Part of a small language model's weights: 9 layers, 147M tokens.
MLP neurons of a small language model. Each row is named by its layer, matrix (gate and up: input weights) and neuron, and shows model dimensions 64-159. Each number is 200 + 30 x the weight over its row's rms, rounded and kept within 0 to 999. A neuron's up and down rows have the sign that makes its largest values positive.
A block is one neuron, or neurons of one layer that tend to fire together. After each block is what it responds to, as a language model described it from the Wikipedia text at the highest values.

L3.gate83,158,251,223,235,233,229,160,219,175,224,194,184,178,182,207,228,224,192,217,188,158,260,226,186,215,224,172,235,202,214,133,157,192,177,181,244,157,193,183,197,196,196,232,183,220,219,221,226,218,200,231,202,208,213,199,169,179,141,176,218,224,111,226,222,234,218,234,165,187,206,216,177,198,155,175,219,159,248,174,182,218,161,173,181,164,205,155,272,175,232,207,156,175,168,221,211
L3.up83,185,63,205,186,188,196,177,206,210,181,238,263,183,211,179,200,264,214,230,205,172,190,190,220,230,199,216,162,202,151,146,177,200,184,202,193,214,149,238,151,193,167,249,186,179,185,193,191,227,222,155,181,176,204,192,196,180,186,182,207,180,191,162,220,216,242,211,178,214,190,245,196,241,226,197,179,254,208,156,215,134,188,175,215,203,203,241,134,221,215,246,243,241,195,230,156
L3.gate86,216,177,170,220,164,142,231,178,186,196,229,218,213,132,199,191,160,180,216,177,210,218,251,189,220,266,180,225,148,212,201,155,162,234,176,165,180,161,195,226,201,241,185,203,213,172,221,188,149,224,197,261,253,267,135,223,251,210,142,177,190,251,170,182,178,189,183,200,182,200,219,222,167,160,248,211,175,143,248,258,212,196,173,202,205,199,211,196,217,238,212,163,165,181,179,244
L3.up86,193,222,169,207,201,189,199,196,169,269,185,187,203,224,210,219,221,201,183,201,209,202,200,182,235,171,167,178,176,225,189,189,158,145,164,248,196,139,152,167,244,244,211,188,197,179,223,214,194,239,198,195,268,204,208,213,215,245,209,176,244,190,238,212,218,204,142,227,137,180,201,238,173,216,239,189,198,152,214,183,227,190,172,206,153,216,159,139,209,226,141,213,170,181,211,199
L3.gate96,256,261,227,187,192,241,208,193,195,199,142,224,222,196,221,254,215,184,204,234,214,210,172,195,171,211,246,184,224,154,229,185,200,222,133,181,145,218,164,217,220,203,228,237,208,189,203,195,200,158,202,242,199,236,206,167,238,179,206,199,177,156,232,235,210,125,198,168,143,214,215,198,179,170,199,177,251,216,165,226,164,215,176,203,193,228,196,175,217,182,181,201,181,186,212,143
L3.up96,163,204,195,258,181,241,167,167,193,137,165,198,145,243,168,215,166,208,211,160,218,269,195,212,233,209,157,220,149,181,196,232,245,221,194,195,213,181,200,225,221,214,195,251,248,242,194,254,210,215,202,234,170,235,161,199,224,233,220,162,200,173,185,172,243,190,174,206,263,126,187,209,241,215,216,195,227,226,164,196,201,179,213,160,252,173,195,181,235,193,215,242,183,185,202,187
L3.gate99,173,200,145,182,264,226,259,193,194,207,167,200,207,234,210,182,204,222,221,229,195,174,151,213,152,225,200,212,235,248,153,159,198,194,172,212,226,190,257,163,167,217,208,161,234,166,244,178,234,162,149,161,180,224,187,140,236,205,205,201,231,182,212,164,236,217,231,201,266,233,205,195,213,155,203,193,214,221,165,200,170,179,221,214,243,178,250,182,197,178,166,217,222,157,227,212
L3.up99,200,151,212,162,190,226,158,257,218,197,189,129,155,231,145,217,192,210,250,168,234,232,248,149,182,134,217,175,185,254,238,194,199,187,213,186,194,188,196,297,209,202,171,216,212,205,198,177,178,186,251,175,225,214,221,233,247,230,150,196,239,188,234,234,160,196,200,209,231,204,213,188,203,190,182,216,172,206,186,164,239,156,202,224,225,180,236,217,188,249,198,188,165,206,217,200
L3.gate100,157,241,222,196,159,155,202,236,184,217,199,222,235,155,187,192,207,204,225,160,197,207,213,221,226,242,213,223,183,241,233,187,211,277,176,174,186,229,186,256,197,212,190,179,181,189,261,193,164,260,191,256,189,239,179,218,187,250,190,182,195,135,189,141,128,142,222,161,203,195,210,198,166,203,202,205,191,261,186,215,229,183,163,149,198,191,186,186,161,218,223,163,155,202,219,207
L3.up100,186,254,248,226,214,226,170,170,173,211,172,257,135,171,209,194,155,217,151,177,145,211,225,211,157,218,271,186,205,198,189,178,230,202,254,210,196,213,171,174,166,184,167,173,222,164,205,235,286,167,180,180,205,184,217,182,164,212,194,172,230,199,239,171,139,191,201,231,229,150,184,223,220,179,189,209,166,182,151,208,193,166,206,195,204,239,217,191,232,236,270,226,173,186,153,168
L3.gate149,247,172,231,191,218,244,189,227,167,203,208,164,198,213,186,247,226,176,220,172,172,211,206,224,173,241,237,184,205,218,201,203,229,193,189,169,172,208,151,238,166,193,162,184,217,202,196,220,214,196,208,235,130,181,200,189,147,228,150,189,257,203,212,184,192,147,234,200,246,191,204,255,211,131,192,190,239,242,175,143,229,181,193,157,167,223,245,171,171,199,234,178,240,183,208,174
L3.up149,218,205,194,213,227,197,216,223,158,203,242,237,220,156,134,150,215,197,215,183,98,203,205,228,161,196,179,189,191,221,204,176,239,237,203,212,171,245,212,226,160,214,213,167,213,259,243,251,171,268,207,199,146,274,171,158,195,205,212,174,190,232,196,210,191,207,250,171,155,177,215,218,229,153,221,238,245,176,203,267,165,184,223,231,174,237,173,206,192,217,212,196,248,206,177,198
L3.gate176,216,213,189,211,203,242,187,243,152,219,238,195,197,167,165,225,133,201,224,202,176,179,203,171,181,160,190,204,179,180,241,246,229,251,213,176,142,193,180,177,230,242,166,235,148,198,171,174,181,183,180,279,194,204,217,180,201,220,189,156,237,189,230,189,170,180,213,171,280,175,239,191,240,266,158,180,190,154,188,221,168,205,222,180,193,219,146,193,210,171,179,237,226,177,174,191
L3.up176,179,190,118,210,189,209,223,230,190,165,222,224,260,228,114,174,242,195,191,202,196,175,183,239,209,216,160,230,195,227,153,207,210,216,167,205,172,209,182,227,172,194,209,172,219,200,195,206,183,231,193,212,191,201,177,172,227,182,221,197,199,152,238,194,184,188,181,168,154,150,191,163,267,177,165,229,204,201,258,149,179,128,205,146,158,140,220,239,199,204,181,174,186,191,176,249
L3.gate255,210,197,257,223,198,211,207,185,152,128,222,224,224,221,172,194,197,192,263,170,180,197,143,194,168,155,205,199,203,221,223,213,229,167,278,246,210,226,182,228,164,176,184,166,182,141,194,207,167,172,177,206,186,218,217,189,213,199,182,191,192,245,197,259,230,160,208,236,220,208,155,201,202,204,168,225,166,253,147,233,237,238,221,172,170,225,221,217,172,209,216,262,209,205,212,168
L3.up255,227,173,235,214,205,217,175,180,198,249,228,158,170,193,219,179,163,207,192,198,179,234,249,216,222,249,208,212,154,147,195,216,219,219,277,207,201,259,184,206,178,216,172,238,192,174,264,181,188,266,162,227,212,197,187,173,181,114,187,250,189,230,215,199,295,235,234,210,234,200,173,137,191,190,174,206,200,209,171,240,231,219,188,178,208,122,143,196,243,265,173,224,232,180,149,175
Responds to: Subject-verb slot words. Words right after a sentence's subject and just before its main verb, such as He, also, has, had, have, already, plus the "end" piece inside render, rendezvous, tend.

L2.gate154,189,192,238,194,218,214,206,275,157,227,162,179,176,224,194,223,200,210,199,200,184,145,203,163,206,236,232,261,201,173,177,194,197,235,200,101,213,204,210,180,241,209,210,203,211,205,161,195,218,191,174,240,186,210,153,158,170,227,200,142,153,155,178,245,173,215,252,188,206,153,172,225,214,195,210,182,193,207,203,198,223,226,176,146,210,214,138,226,181,174,243,227,197,204,201,220
L2.up154,186,233,191,161,212,195,210,259,151,157,185,194,178,198,213,139,175,218,260,208,200,144,154,210,191,206,261,200,213,194,219,193,214,224,185,161,217,214,200,219,178,189,235,228,191,251,157,167,203,213,223,195,141,147,160,178,199,253,245,203,249,182,174,165,189,166,253,187,199,204,181,174,207,145,185,178,257,185,241,185,165,235,181,228,194,246,226,187,144,244,204,180,251,215,189,186
Responds to: Verb after subject. Fires on the first token after a sentence's subject noun phrase: auxiliaries has, have, had, or the first piece of a split word, as in goal t(ally), speed lim(its).